Part of a small language model's weights.
Size: 10 layers, width 384, 6 heads of 64, MLP 1536 ReLU, vocabulary 2048, 18.8M parameters.
Architecture: biases, tied embeddings, capped logits.
Training: a variant of Adam for these matrices, 300M tokens, 4583 steps.
MLP neurons of a small language model. Each row is named by its layer, matrix (up: input weights; down: output weights) and neuron, and shows model dimensions 208-303. Each number is 128 + 32 x the weight over its row's rms, rounded and kept within 0 to 255.
After each neuron's rows, "fires after" lists the tokens most often just before its 100 highest values on Wikipedia text that the model never trained on. A number after a token or word is its count.

L7.up1509 [ 89  90 123 134 115 153 105 133 133 130 112 114 113 146  76  94 130 142 110 157 140 118  97 124 109  81 121 159 158  88 121 161 138 160 143  98 166 124 128 105 122 105  97 141 152 138 112 132  88  70 120  62 126 114  98 119 174 121  84 113 104 141  98 136 150 134 149 113  94 114  76 156  83  87 113  95 161 108 133 160 117 117  92 184 119 125 168 131 147 125 141 149 114 129 118 200]
L7.down1509 [150 169 116 116 169 155 128 104 118 159 125 134  86 103 117 164  95 160 121 127 117 165  87 159  89 142 124 125 191 141 127 152  62 121  83 132 141 180 173 171 131  79 122 137 124 124 126  67 153 145 123 132 121 139 121 134 148 154 132 143 106  88 185 145  64 131 128  70 115 130 130 120  88 160 124 122 150 133 127 120 125  99  92  83 106 160  77 155 152 100 106 132  80 121 153 152]
fires after: " |" 23, "|" 12, "-" 10, "==" 9, "ed" 5, " ==" 5

L7.up1074 [112 120 107 146 111 144 129 156  66 141 177 113 105 149 150  53 122 160 127 126 182 152  85  89 144 110 109 163 146 130 162 117 102 112 115  91 186 121 140 117 166 107 105  57  90 130 116 141  60  88  56 130  72 151 111 127  95 147  72 178 147 150  81  91  99 115 137 118 167 119  64 212 170  60 113  84 152  43 142  77  74 129 144 150 121 107 113 173 170 188 193 109 178 182 119 123]
L7.down1074 [168 115 140 112 114 102 122 169 154 159 138  69 142 114 142 145 167 149 134 128 150 106 132 106 117 126 122  90 127 134  80  74 121 160 167 111 110 120  72  86 110 144 112 131 149 111 145 153 169 104 109 117  83 138  77  64 100 139  96 159  87  97 163 189 163 151 129  83 130 131 171 142 122 148 128 125  99  95 144  84  70 140 145 131 114 182 159 215 160 154 100  86 172 163 150 132]
fires after: " |" 34, " " 18, " 2" 9, " 1" 7, ";" 5, "98" 4

L7.up384 [179  63  69 191 149  98 149 115  85 123 104 124 116  91 103 111 152 126 127  98  68 123  69 237 114  91 135  96 169 145 143 134  95 202 173 168 142  68 179 139 119 110 102 116 139 142 102 100 188 121 104  96 113 137 137 152 167 146 108 126  96 113 134 148 124 134 131  89  95 164 136 100 113 106 174 117 139  99 113 122 143  90 181 139 157 155 159 166 111 143 158  99  78 121 144 150]
L7.down384 [139 122 139 109 113 104 196 131 149 138  94 171 131  88  58 139 137 148 163 144 132 145 132 126  94  75 125 114  93 136 147 146 144 163 148 111  99 150 156 104 113 132 176 108 102 137 125 116 117  88 149  95 133 125 126 135 128  91 123 140 120 137 144  28 194 109 139 143 215 109 119 108  94 163 143 181  86 155 137 115 122 177  65 186 135 136  93 117 115 143 142 124 162 179 185 157]
fires after: " " 27, " con" 13, " E" 11, " one" 7, " C" 5, " in" 4

L7.up282 [166  96  73 104  91 103 139 134 158 142 107 132 106 133 156  97  50 146  88  67 132 150 105  87  78 167 119 162 147 102 145 115 159 147 147 133 140 142 209 114 121  39 162  85 103 101 157 114 126 146 106 125 104  75 105 135 178 106 119 157 162 124 116 130 136 184 130  92 152 118  86 170 109 145 128 128 125 115 134 105 121 104 131 123  84 124 103 150 140 183 180 193 130 128 103 150]
L7.down282 [185 146 132 130 123 136 139 120 132 100 139 100 128 153 160 130 158  45 162  96 122 130 166 148 140 148 150 128 115 141 155 110  99 126  82 124 148  94  62 109 129 152 101 126 129 148 101 107 105 151 158 137 146 126 143  75 165  95 177 128 153 139  97  95 196 126 132  88 138 159 132 180 149 120 255  88 175 117 164  65 123 102 171 169 158 106 171 157 137  81 154 112 155  73  66 191]
fires after: " " 32, "p" 14, "s" 6, " was" 4

L3.up542 [136 132 148 128 146 121 143 121 112 156 174  89 109 153 134 159 134 135 117 125  76 123 123 105 128 138 141 137  89  72 139 163 120 136  72 140 176 141 116 153 148 135 130 125 123 142 125 104 210 114  82 116 131 149 152 197 139 188  98 114  91 166  80 105 171 106 110 130  54 143 139 108 126 118 127  80 167 147 132 159 128 134 134 106 155  80 134  32 147 150 158 102 148  96 100 182]
L3.down542 [ 68 100  49  82  57 153 157 117 112 183 124 115  98 157  93  70 191  93 105 121  99 134  86 101 166 126 107 194 139 170 109  99 113 108 170 168 156  56 109 104 124 103 167 165 104 107 164 145 119 148 123  95 155 103 157 114  96 155  87 125 180  56 120 106 165 132 213 168 160 143 110 112 174 156 222 145 124 189  94 138 168 172 104 161 130 116 139 160 132 131 178 149 118 104 110 138]
fires after: "\n" 95, " " 4

L3.up42 [ 88 127  96 127 131 105 168 154 125 184 122 127 144 132  79 119 105 140 177  93 157 114 134 119 139 111 143  94 148  86 122  93 126 197 116 145 122 131 161 130 113 211  56 118 133  64 109  79 126 142  98 136  82 155  93 191 154 144 150 142 136  64 128 149 135 132 127 113 134 139 146  87 142 135 171 131 128  92  95 113 176 135 117  96 119  57 190 163 126 181 111  57 129 111 119 142]
L3.down42 [138 168 177 189  47  98 103  55 122 166 114 180  90 137 183  80 173 170  67 132 132 138 112 161 121  98 133 181  90 180 106 143 180  92 192 126 136 157 112 128 159 112 161 110 134 105 161 113 124 191 107 101 105  80 139 118  70 127 113 101 134 146 144 124 100 160  78 152 137 149 121 189  56 186 147 114  70 171 103 119 133 123 113  96  91  79 205 151 190 215 115 172 163  88 138 131]
fires after: " |" 44, " " 35, "-" 14

L3.up120 [104 130  92 118 131 151 197 137  98 122  94 110 130 130 118  14 111 163 133  96  86  87  97 106 120  88 133 134  62 139 109 108 140 138 161 146  92 114 144 112  99 161 106  94 119  90 184 130  84  39 135  90 120 118  91 189 107 178 140  73 131 120  74 171 127 124 111 118 142 149  87 111 197  77 127  70 170 108 123 180  84 122 161 121 113 131 177 167 157 223 166  52 137 174 133 132]
L3.down120 [148  89 111 165 128 123 194 181 170 159  60 141 141 104  66  84 162 106 114 124 143 116 107 156 112  98 138 184  61  56  91  97 193 173 121  98 154 133 113 165  65 104 118 133 125 108 135  78 146 147 182 125 209 134 138 102 110 124  85 153 101 129 139  95 135  54 102 100 145 130 152 112 120  84  69 136 143  80 161 176  90 125 162 134 132 121 134 110 136 193 179 124 142  99 100 118]
fires after: ";" 40, " |" 39

L7.up438 [123  81  66 130 202 115  87 144 117 199  80  95 139 131 125 137 142 110  80 154 124 132  58 127  81 147  95 136 209 132  70 126 176  70  97 157 152 151 156 112  98 153 130 136 148 171  71 136 152 149 114  98 134 143  94 119 157  74 123 113  98 155 116 150 113 188 151 110  58 148 158 123 133 149 150  81 179 138 122 133 152 153 149 103 116 124 104 128  92 127 105 182 126 147  99 125]
L7.down438 [168  72 163 171 119 110 145 145 150 110 151 184 184  56 108 174 128 118  85 106  98 126 125  84 152 159 102  77  92 160 142  90  93 226 124  49  96 140 110 121  73 131 178 138 134  74 129  97 150  95  93 125 122 141 134 145 106 141  84  59 155 115 180 100 108  41  80 137 120 105 166 139 129 107  85 221 132 119  49 101  87  96 102 189 147  73 128 174 112 139 153 137 137 131 121 193]
fires after: " " 31, " in" 22, "st" 16, " a" 15

L6.up466 [153  49 137 120 191 126 168 127  90 154  65 164  96 133 103 170 112 111  55 156 183 126  70 119 107 122 107 123 141 108 131 111 167 113  66 156  87 107 196 179 146 146 131 105 170 113  93 110 180 153 141 149  87 177 166 109 163 147  67 105 144  70  98 124 118 198 165 131  91 184 164 132 126  93 135 123 124 126 116 151  75 118 122 109  99 147 121 127 137 201 111  98 160 137  90 123]
L6.down466 [ 64 124 112  78 104 132 145 122 102 125  82 129 109 179  89 147  70 158 100 113 133 154  57 116 115 176 103 117 117 120 116  86 143 109 106  52 129 176 115 182 137 137 146 150 125 153 152 159  99  94 147 137 176  39 135 117  61 133  96 136 148 143  91  67 177 103  78 156 102  78 107 106 121 144  83 176 162 197 161 160  99 205 114 126 161 113 146 121 162 120 126 101 151 120 140 160]
fires after: " in" 29, " a" 17, " In" 13, " (" 5, "d" 5, " " 4

L3.up1373 [133 164 121  89 140 115 142 127 110 132 111 140 158 165 144 131 106 121 121 133 108 148 128 150 126 147 169  63 164  83  80 115 100 173  96 124 168 113 161 154 209 144 153 116 126 113  85 142 169 124 134 117  76 182 110  96 133  74 128 124  88 117  98 121  88 120 125  75 139 125 162 153 179 157  96 153 147  68  90 107 129  73 139  73 122 166 162 153 132  83 127 157 156 136 145 127]
L3.down1373 [157 115 121 165 143 171 127 153 166 128 185 123 150 139 122 154 131 124 123  92 118 157 135 143 154 163 127 148 132 112 144 114 111 116 141 170  93 169 201 161 164 124 131 155 119 111  98  89 139 186 224 148  74  96  86 148 145 158  94 144 142 102 122  92  79 106 189 125 150 133  97 137 143 177 133 119 110  71 185  98 143 109 105 147 106 124 121 163  97 183 174 142 149 108  36 135]
fires after: " " 30, " S" 8, "pr" 6, "im" 6, "f" 5, "y" 4

L6.up507 [ 93 108 150 109 174 149  99 138 165 167 114 111 132 134 137 112 131 114 116 163 112 100  85 114 175 160 119 145 196  69 112  99 121 172 131 141 121 167 156 140 174 145  34 123 137 186  65 133 153  88 118 113 124  98  70 114 119 195 157 136  64 170  98  72 218 184 139 137 114 137 111 134 105 106  75  85 147 125 140 124 119 123 110 148 104 108 150  29 122 183 159  80  74 131  89 166]
L6.down507 [152 132 164 163 102 122 148 203 160 138 191 144 134 115 128  83 157 108 164 163 133  74 150 121 104 116 161 139  80 152 146 127 128 144 117 132  99 157 137 143 138 125  71  97 146  95 153  72 143 132 113 162 141 147  66  98 142 162 124 141 124 112 180 106  66 118 104 130 150 154 132  87 118 226  73 159 150  99 154 192 110 172 104 174 155  90  48  86 150  84 141 141 106 164 139  80]
fires after: "-" 40, " \"" 23, "\n" 15, " (" 7, "|" 6

L6.up56 [118 127 111 135 145 124 116 111  79 182 107  93  91 120 120 108 134 142 165 172 134 108 153 129 186 124 111 132 141 123 151 141 100 211 122 111 106 144 131 116  97 152  44 136 130 128  50 232 159 173 143  72 181 101 155 160 130 127  65 169 142 147 101 133 138 155 196 129  98 107 169  93 138 100  97 120 120 142 223 127 136 103 164 119  98 141 148  61 123 138 193 123 129  92 105  85]
L6.down56 [ 85 109 113 143 175 109 139 110 159 111 128 105 126  98  94 116 169 163 130 137  85 127 111 135 109 123 167 144  91 150 126 149 194 168  87 111 105 144 153  80 107  79 128 127 176 153  86 200  94  73 136  86 105 123 133  99 130 127 110 127  97 104 162 120 118  67 181 131 193  91 202 127 112 145  89 167  80 117 161 135 142  45 117 160 142  73 132 154 195 101 137 169 104 119 156  95]
fires after: "ed" 28, " |" 18, "\n" 15, " V" 10, "-" 5

L3.up1244 [ 99 113 100 148  96  98 136 153 155  94  85  94 110 120 145  74 107 151 115 136 113 103 113 103 103 159  58 139 114  72 113 155 102 108 132 180 150 123 210 132 141 116 120 156 194 168 193 168 138 120 136  78 140 120 104  95 146 160 147  98  93 144  91 149 123 101 139 118 147 152  89 162 165  93 122 138 161  67 148 184 158 127 156 124 144  89 161 138 109 144 186 108 137 160  70 118]
L3.down1244 [119 147 132 102 130 158 101  73  95 171 129 104  98 142 204  83 162 116 165 127 118 138 152 109 120 215 133 126 117 155 112 114 140 117 108 133 147 205 113 153 146  95 139 153 153 137 139 135 163 131 115 152 124 103 100 112 184 149 125 133  92 113 160 136  57 175  97 155  78 106 117 174  68 132 132 171 107 178 123 125 157  93 102 158  89 128 149 140 124 163 155 167 154 170 109 126]
fires after: " |" 16, " the" 13, "|" 10, " 19" 8, " 20" 5, " 11" 5

L6.up805 [120 162 102 131 120 121 124  78 108 130 143 124 174 133 155 152 117 153 100 107 150  50 113 104 136 217 178 109 210  89 141 137 106 128 117 128 176 103  95 180 142 132 126 111 145 142 148 130 149 124  85 133  93 134 113 115 118  96  96 167  81 114 118 118 174 164 104  96 108  92 107 114 118 129 110 129 164  83 144 117 123 117 141 144 189 154 154 142 195 129 156 186 152 176 109 160]
L6.down805 [107 107 144 111 145 153 149 135 153 146 145 130 126 120  81  98 116  83  60 167 162 142 150 102  88 120 185 127 133 132 129  89  88  98 111 146 109 133  78  79 154 208 107 133 133 120 131 146 110 156 131 154 146 154 117 140 123 109 143 112 162 117 112  98  72 134 131 110 100 114 120  77 121  70 151  78  83 171  86 143 116 113 135 170 138 124 205 148 109 169 157 162 126  94 108 187]
fires after: "al" 19, "ho" 14, " of" 12, "o" 7, "ty" 6, "t" 6

L3.up768 [ 70 123  95  63 186 133 158 151  53 174 111 135 100 158 106  93 136 120 163 139 124 121 142 125 119  95 153 154 111  70 123 130 145 199  99 130 129 113 141 104 167 106  60  94 134 149 149 134 124  76 118 104 126 111 130 163 162 190  73  92 123 186  91 142 124 191 116 109 134 113 120 143 198 122 100  57 172  93 138 176 106 140 133 134  91  73 140  49 171 167 190 113 115 127  95 165]
L3.down768 [100 148 152  93 133 113 104 115  77 178 122 114 117 113  82 123 112  78 162  97 138 135 170 130 100 161 101 113 161 131 114 194 131 124 129 114 162 163  57 148 152  95 127 109 160 140 159 108 112 173 163 155 156 104 151 132 115 128 135 134 174 142 199 130 129 136  87 136 139 100 182 110  55  96 126 141 145 184 130 119 173 187 140 133 179 114  83 112 110 125 111 121 143 160 126 162]
fires after: " |" 40, " the" 11, " in" 9, " of" 9, ";" 5

L6.up132 [155 114 112  67 144  95 141 166 166 157 113 111 197 147 156 110 121 176  90 108  63 139  95 114 124 143  93 102 206  95  89 115 157 159 110 124 128 175 172 175 173 116 100  80 128 166 104 127 255 112 124 104 162 153  62 130 120 152 105 150  63 137 129 156 117 147  93  56 133 158 174 108 133  69 111 121 124  88  68 149 108  28 126 135  64 134 156 113 122 166 145 138 143 131 122 112]
L6.down132 [178  94  88 184 139 152 110 146 103 143 148 116  99 116 157 108 102 115  99 110  79 159 153 101  74 164 109 113 106 121 161 105 127 116 100 159 155  83 210  59 146 102 148 115 126 104 136 118  98 156 101 111 124 123 151 185 112 105 124 159 115 137 119  89 107 180  91  65 101 176 139 150  85 110 192 152 120 108 141  85 150 105  69 131  90  72 159 104 130 120 162 124  92  91  80 156]
fires after: "s" 31, " " 23, " S" 16, " as" 14, " As" 9

L3.up949 [122 120 161 133  86 127  78 161 181 193 133  66 141 117 131  76 110 130 173 140  81  84  87 123 126 135 106 136 113 108 131  96 136 138 134 140 144 172 156 155 170 186  72 171 126 148 124  91 175  82 107  85 131 167 126 109  91 173 180  78 108 103 145 152 174 115  90  90 129 136 149 130 138 119 122 137 151 137  68 159 197 140  86 142 131  62 144 111 121 112 129  57 163 187 132 135]
L3.down949 [133 136  71  65 137 162 146 116 112 165 118 103 149 112 115  87 142 121 137 141 187 109 138 105 148 152 169 130 138 126 117 111 128 204 146  95  96 158 152 123 126 112 150 120  72  99  68 121 144 140 132 183 119 131  63 126 103 101 122  90 155 146 102 134 144  98 124 140 135 139 122 116 136 185 129 147 161 135 108  96 115 161  88 115 174 114 110 127 142 169 167 118  77 123 146 130]
fires after: " \"" 44, "\n" 24, " (" 15, "==" 6, "(" 4

L6.up180 [105 137  73 209 134 106 113 114 147 144  74 108 101 147 146 110 129  93 159 157 165  52 120 107 139  90 133  80 142 113 181 167 189 151 107 117 137 192  78  90 115 137 101 108 105  92  51 143 118  91 103  75 132  65 123 175 115 146 130 122 138 138 117 111 191 108 178 142  92 110 162  92 152 121 112  96 153 154  84  84 148  96  85  44 173 113 174 113 113 106 148 167 105 114 104  95]
L6.down180 [118 127 132 108 148 120 125 113 111  91 161 128 175  93 107 126 162 110 116  77 114 105 170  81 133 201 142 155  79 145  96 131 142 130 154 103 126 110 143 168 114 110 150 103 118 153 111 130 106 175 156 104 129 155 182  64 184 111 133  46 132 147 110 121  69 112 140 146 150 140 171  85 120 105  74 168 115  99 151 137 109 100 165 181 151  64  76 131 157 161 186  92 178 126 143 123]
fires after: "|" 18, " |" 18, "\n" 17, "-" 9, "." 4

L3.up107 [146 137 112 140 159 145 148 139 157 162 140 132 119 103 147 102 168 158 134  50  95 138 143 143  81  93  48 127 160 124 125 170 163 121  86 150 117 130 135  82 121 119 110 108 139 129 181 173 101 128 119 131 133 196 166 110 181 202 156 115 159 163 149 120  88 145 188 133 125 145  81 118  98 105 121 125 105 136 169 169 127 109 164  91 140 105 112 157 151 155 158 113 110 175 133 102]
L3.down107 [ 67  71 140 111 175 169 142  97 160 111 140 132 107 149 128 157  58  86 141 127 153 111 124 130 106 176 139 239 106 115 149 100 106  87 169 110 128  68 188 106 106 131  99 167 110 110  93 194  87 134 134  94 143  74 145 156 114 164 138 138 120  71 100  84 142  92 146 104 191 114 113 106 158 129 151  99 137 145 114 138 143 156 114  62 144 160 122  85 119  90 115 185 102 119 140 123]
fires after: " 19" 47, "′" 16, "–" 14, "–19" 5

L6.up779 [ 70  94  73 125 135 128 115 110 107 109 126  69 104 145  69 162  80  88 151 149 155 159 132 128 183 117 110 146 150  85 145  88  65 189  68  88 172  78 125  53 114 177 115 131 134 109  64 147 135 136 128 122 100 119 116 187 222 126 103 129 142 130  73 142 155 177 122 127 132 124  90 120 128 125 122 104 132  88 103 126 113 118 112  88 116 109 148  90 128 129 142 134  75 159 130  83]
L6.down779 [167 128 161 105 101  73 140 106 150 143 104 171 106  66 127 116 151 144  79 141  83  92 128 179  52 149 112 138 127  97 136 138 224  48 166 118 101 139 119 135 108 150 136 117 152 132 108 109  51  90 132 118 133 106 138  94 116  63 152  63 106 150 145 114 107  47 131 145  85 133 125 136 145 133 110 177 151 139 118 161 139 167  95 148 139  72 190 166 121  77 185 123 155 128 102 255]
fires after: ":" 25, " a" 19, " the" 16, " |" 11, "ed" 8, " of" 4

L7.up564 [ 88 110 135 145 112 153 125 156 107 173 185 106 140 149  60 153  97  87 114  91  94  87  71 133 117 138  95 156 148 135 157 141 131 111  64 135 169  99 102 166 117 102 118  97  73 113  61 147 147  87  98 138 122 149 123 153 108 164  44 147 116 169 125 100 138 145 131  89 174 160 110 161 142  68 123 105 138  89 139 125 105 147 168 101 136 114 138 100 188 130 201  93 176 166  91 144]
L7.down564 [127 112 125 131 127 133 176 149 142 181 161 105 117  58 151 138 112 115 143 170 125 116 153 178 165 128 160 116 143 160 155 139 139 148  95 114 187 156 178 110 210 190 104 153 116 174 141  93 113 125 103 153 117 190 167 192 116 101 104  88 162 122 140 132 106 160  61 136 113  83 117 171 126 154 147 118  86 104  57  70  78 146 122 129 160 145 126 188 107 104  68  95 140 125  92 124]
fires after: " |" 23, " 1" 15, " " 9, " V" 8, "o" 5, " 0" 5

L6.up899 [151 140 103  56 149  90 120 137 128  70 130 188 135 133 143 150 136 147 105 122  95 104 111 146 121 118  90 126 108 105 115  82 155 125 130 145 130 156 105 100 145 109 115 102 141 138 146 115 131 139  90 148 134 175 139 174 111 118 114 100  51 101 150 150  60 192 156 124 153  99 117 150 128 155 138 112 118 149 114 122 127  70 131 110  87 125  91 129 107 167 152 109 132 156 157 126]
L6.down899 [115 115 171  56 139 150 173  82  76 123  75 131 144 106  98 143 167 138 147 145 132 155 119 122  85 125  94  92 113 123 117 142  86 124 122 131 148 112  89 145  93 177 118 147 135 159 124 120 154 138 106 134 127 120  89 154  96 156 153 128 175 146  49 102 128 114 147 151 170 177 135 153 123 105 117  95  96  73 162 132  75 164  98 101 161  96  93 136 105 134 201  66 114 169 127 113]
fires after: "s" 30, "es" 13, " App" 6, "ut" 5

L3.up358 [167 118 109 138  63 113 133 163 141 110  83 157 158 139 100 132 150 128 102  71  99  98 140 106 116 152 152 150 127 119 111 104  78  92 143 146 163  55  95 127 145 125 114 130 123 136 127 133 164  99  99 148 161 196 132 126  87 204  99  93 125 106 143 112 174 148  97 137 183 134 101 119 159  81 120 108 166 107  83 135 149 121  87 111 144  96 154  81 144 108 135  61 123 154  91 113]
L3.down358 [112 142  61  62 118 173 158 132 104 145 136  66 145 124 145 153 130 148 183 103  71 121 113 138 143 161 154 161 135  67  60  81 184 105 157  75  88 107 119 116  80 197 148 169 171 123 115 140 101 165 115 125 152 166 116 146 120  89  95 101 175 119 162 102 139 112 143 132 101 119 198 130 153  59 158 173 119 149 100 133 149 144 135 135 115 125 136 118 154 138 126 136 113  92 130 156]
fires after: " is" 21, "," 16, "\n" 12, " (" 12, " was" 7, " " 4

L7.up1315 [ 92 135 112 130 136 153 151  87  88 148 178  74 151 106  65 137 144 177 141  94 154 143 105 126 135 168 137 144 136 131 104  88 120 104 161 135 214 153 146  99 196  89 116 128 149 184 144 165 117  72  84 110  80 184 152 174  47  91  60  95  84 164 175 104 108 140 114 119 157 104 159 154 178 145 106 107 162  92 130  76 102  74 112 101 135 115 175 108 138 143 163 150 134 137 144 116]
L7.down1315 [ 49 130 133  88 123  99 170  96 186 150 102 176 120 161 182 139 146 137  96 163 113 120 148 143 111 165  99 140 120 133 143 119 146  53 111 102 123 130 163 142 116 113 107 145 158  84 122 141  88 141  97 126  89  79  62  72 127 145 123 179  85  68 179 165 142 100 209 105  82 175 114  80 164 169 157 158 152 181  81 129 107 162 137 185 166 166 127 138 131  71 183 142 171 105 104 151]
fires after: "," 29, "–20" 11, " in" 9, "-" 6, "20" 4, "." 4

L6.up274 [124  51 170 139 133 112 133 159 125 126 112  84 125 125 142 168 108 154 116 145 105  81 119 133 163 184 116 143 147  94 133 120 105 107 111 115 122 136  91 123 189 110  71  85 152 180 110 141 195 126 117  94 103 131 156 224 105  85  94 105 112 191 140 104 191 151  92  88 137  96 100 173 130 149  93  97  92 150 118  58 145 160  47 122 156  99 119  74 127 140 134 125  97 131  58 139]
L6.down274 [ 60 177 128 149  87 120 195 161 125 154 153 143 154 113 159 154 116 151 186 160 153 110 144 128 116 175 143 208 138 117 168 156 116 149 123 153  94  93 126 169  71 129 132 121 136  97 134 131 106 166 171 143  97 153  44 160  87 147 171 158 195 104 201 109 103  83 133 172  77 137 172  74 108 174 112 145 145 131 107  88 145 139  48 129 109 166 101 167 238 117 113 105 141 171 116 113]
fires after: "," 30, " \"" 27, "\n" 13, "." 6, " that" 4, "=" 4

L7.up65 [159 115  73 132 183 116  93 143 118 136 103 124 136 116 153  93  94 124  97 135 161 107 103  94 134 131  97 136 181 159 135  94  78  93 113  84 166 154 200 142 104 115  78 124  87 149  88  84 147 135 109  94 146 120 160 154 114 184 103 145 115 105  94 179 144 190 156  76 159 176 135 123 204 161  99 176  60 152 197 114  97 138 153 130 107  82  89 172 110 136  78 115 109 183 120 137]
L7.down65 [167  88 100 135 134 149 123 119 170  75 129  84 122 157 125 162 115 107 159  58  99 142 147 182 170 176 170 149 121 116 109 170  72  95 122 104  91 126  64 120 192 139 131 119 155 230 204 136 136 125 157 130 128 135  63 117 168 115 154 117 161 165  61 147 128 113  90  69  84  87 157 120 173  41 125 101 189  80 123  75  88  97 147 133 103  89 115 110 121 159 164 121 166 158 114 171]
fires after: "s" 27, "op" 10, " " 8, " As" 7, " an" 6, "ver" 6

L6.up1526 [135 125 124 117 161 138 139 128 122 117 130 133  90 132 176  57 107 105 125 171 109 117 129 122  91 108  96 123 180 104 135  69 188 174 163 138  98 157  86 148 100 136 128 118 157 167 159 156 163 107 137 108 101 167 125 131 134 151 131 150 110 117 104 160 143 206 172 138 127 122 116 135 130 117 106  96 192 148 115 136 133 121  99  85 126 100 101 111 134 127 114  65 162 163 108 110]
L6.down1526 [127 128 133 121 112  95 157 152  93 133 130 123 119 130  83  96 122 112 152 146 148  85 175 195 171 156 112 135  88 151 115 133 114 171 107 130 200 132  72 137  80 154 173  89 159 145  87  66 125 103 110 144 158 130 139 121 156 111 157  96 111 105 113 153 109  64 157 110 223 134 159 145 186 129 158 114 102 145 102 129 109 166 170 101 117  85  93 133  68 138 120 138 141 114 158  84]
fires after: "s" 45, "p" 13, "es" 9, "t" 7, "m" 5, "d" 5

L3.up10 [108 141 112 128  94 147 136 138  86 154 165 116 124 118 110  77  66 143 154  57 112 112 111 132  78 216 179 136 122 110 168 104 109 157 194 139  92 106 118 174 133 130 107 103 142 126 171 135 119  84 167 163 113 128  75 193  62 149 112 101 146 158 178 139 106 174  81  99 119 144  81 150 154  35 129  69 164 141  63 148 100 138 114 137 165  52 147 153 157 155 153 102 129 127 142 122]
L3.down10 [ 93 129 135 108 161 112 199 185 110  93 122 154 143  96 140 147 142 128 129 135 126 154  91 139 113  94 157 135  93  90 128 126 228 144  74 126 127 131 116 160  81 128 176 137 120 112  97 124 135  70 153 141 161 137 163  84 116 137 178 133 137 160 112 125 146  99 149  85 100 160 183 143 157  96  91 143 145 130  59 137 142 161 180 126  94 127 168 108  81 158 137 106 104 167 131 139]
fires after: "–" 16, " |" 14, "–1" 12, ";" 8, " (" 6, "," 6

L3.up659 [ 77 134  83 111  97 100 136 116 108 130 115 122 138 176  92  64  82 111 208 127 129  74 114 119  90 145 133 120  75 164 114 109 172 163 114 120 141 146 160 160 105 168 122 103 131 133 138 124 150  99 159 127  95 178 118 179 101 161 106 122 145 118 137 150 127 150  77 123 136 150 192 146 133  94 117  96 163 160  44 146 158 157 140 124 146  57 180 159 186 190 170  49  88 170  94 176]
L3.down659 [175 109 150 209 125 108 141 119 184 142  95 183 184  96 128 106 138 182 112 136 128 184 109 123  88  97 163 127 136 174  80  73 158 102 126 119 162 207  82 144 173 156 124 148 149 107 130  64 124 105 151 136 142  88 112 155  97 115 145  90 104 117 141 131 126 128 112 127 163 128 180 138 174 149 107 124  70  86 122 127  62 116 164 150  58 113 185 115 151 171 102 102 154  91 162 151]
fires after: " |" 39, " " 31, ";" 20, " 0" 5, " 1" 4

L7.up976 [127 121 125 169 171 126 156 114  70  97 121 103 123 112 150  76 144 164 121  91 187  90 117 100 127 106 133  95 178  93 144 127 125 175  95 131 143 158 155 132 209  56 169  64 123 150 129 122 108  41  82 141 120 160  86 153 118 169  49 179 172 125 116 144  93 196 130  76  96 136 142 150 175 134 100 119  87  70 148  85 127 104 118  87 133 138 182 164 174 131 126 153 148 195 119 117]
L7.down976 [144  99 151 142 121  82 168 194 161 171 118 141 106 135 140 154 145 162 168 105  99 139 148 143 121  19 137 125 143 125 142 131 121 152 170 117 118 147 107  97  79 191 132 134 116  92 132 108 180 118 100 161  58 150 104 117 114 153 109 166  91 114 143 128  66 142 138 137 165 138 144  86 136 165 160 186 173 164 128 104 156 152 184 169 136  63 176 214 201 122 111 165 158 122 156 115]
fires after: " |" 30, " of" 11, "," 8, " " 5, " 10" 5, " 1" 4

L3.up1360 [144 121 145 158 165 108 109 160 160 172  77 131 128 107 114 102 169 180  88  93 130 138 121 121 120 151  51 115 117 156 100 114 151  96 152 128 180 121 166  70  69 205 131  95 114 148 178 103 120 137  90 149  86  74 105 111 147 124 147  64 146 114 151 138 131 126 135 107 108 150 137 120 172 135 106  92  92 132 122 143 127 108  89 120 129 106 119 131 111 126 115 110 159 125 163 121]
L3.down1360 [125 106 156 101 144 133 158 125  68 129 131 120 106 101 149 116  68 115 106  99  79 131  93 141 108 142 147 180  92 108 142 116 138 154 157 156 110  76 145 115  80  77 130 104 105 165 174 149 150 145  48 123 148  63 178 152 115 209 104 145  90 116 157 123 205 112 101 166 133 158 155 130 152 171 141 113 101 103 101 118 171 172  90 128 194 139  98 132 121  96  95 133 124 151  91 138]
fires after: " 19" 53, " 18" 9, "–" 7, "In" 6, "19" 4

L3.up989 [ 96 101 112  81 103 119 190 144  76 143 127  62 129 125 124  53 108 143 168  95 124  90 106  97 105 153  98 122 111 122 149 117 127 187 147 145 146 133 170 101 126 156 115  92 139  73 143 101 125  80 111 120 114 175  76 180 150 112  88  98 174 117 129 144 120 130  95 116 104 138 127 136 208  94 154 136 183  55 101 129 116  70 133 116 111  93 173 174 205 185 185  56 143 236 127 186]
L3.down989 [174  92  97 168 150 123 205 112 175 105  75 155 180 110 107 115 141 137 106  67 163 131 106 145 115  51 161 122  94 134  92 104 139  81 146 104 129 199 103 128 139 137 145 117 124 146  95  71  65 157 162 147 125 122 109 133 136 129 134  91 102  76 117 108 135  94 138 132 134 117 118 139 180 163  38 152 103 135 157 138  99 116 156 124 108 100 136 117 104 183 113 129 160 105 115 168]
fires after: ";" 49, " |" 36, " 0" 7, " 2" 4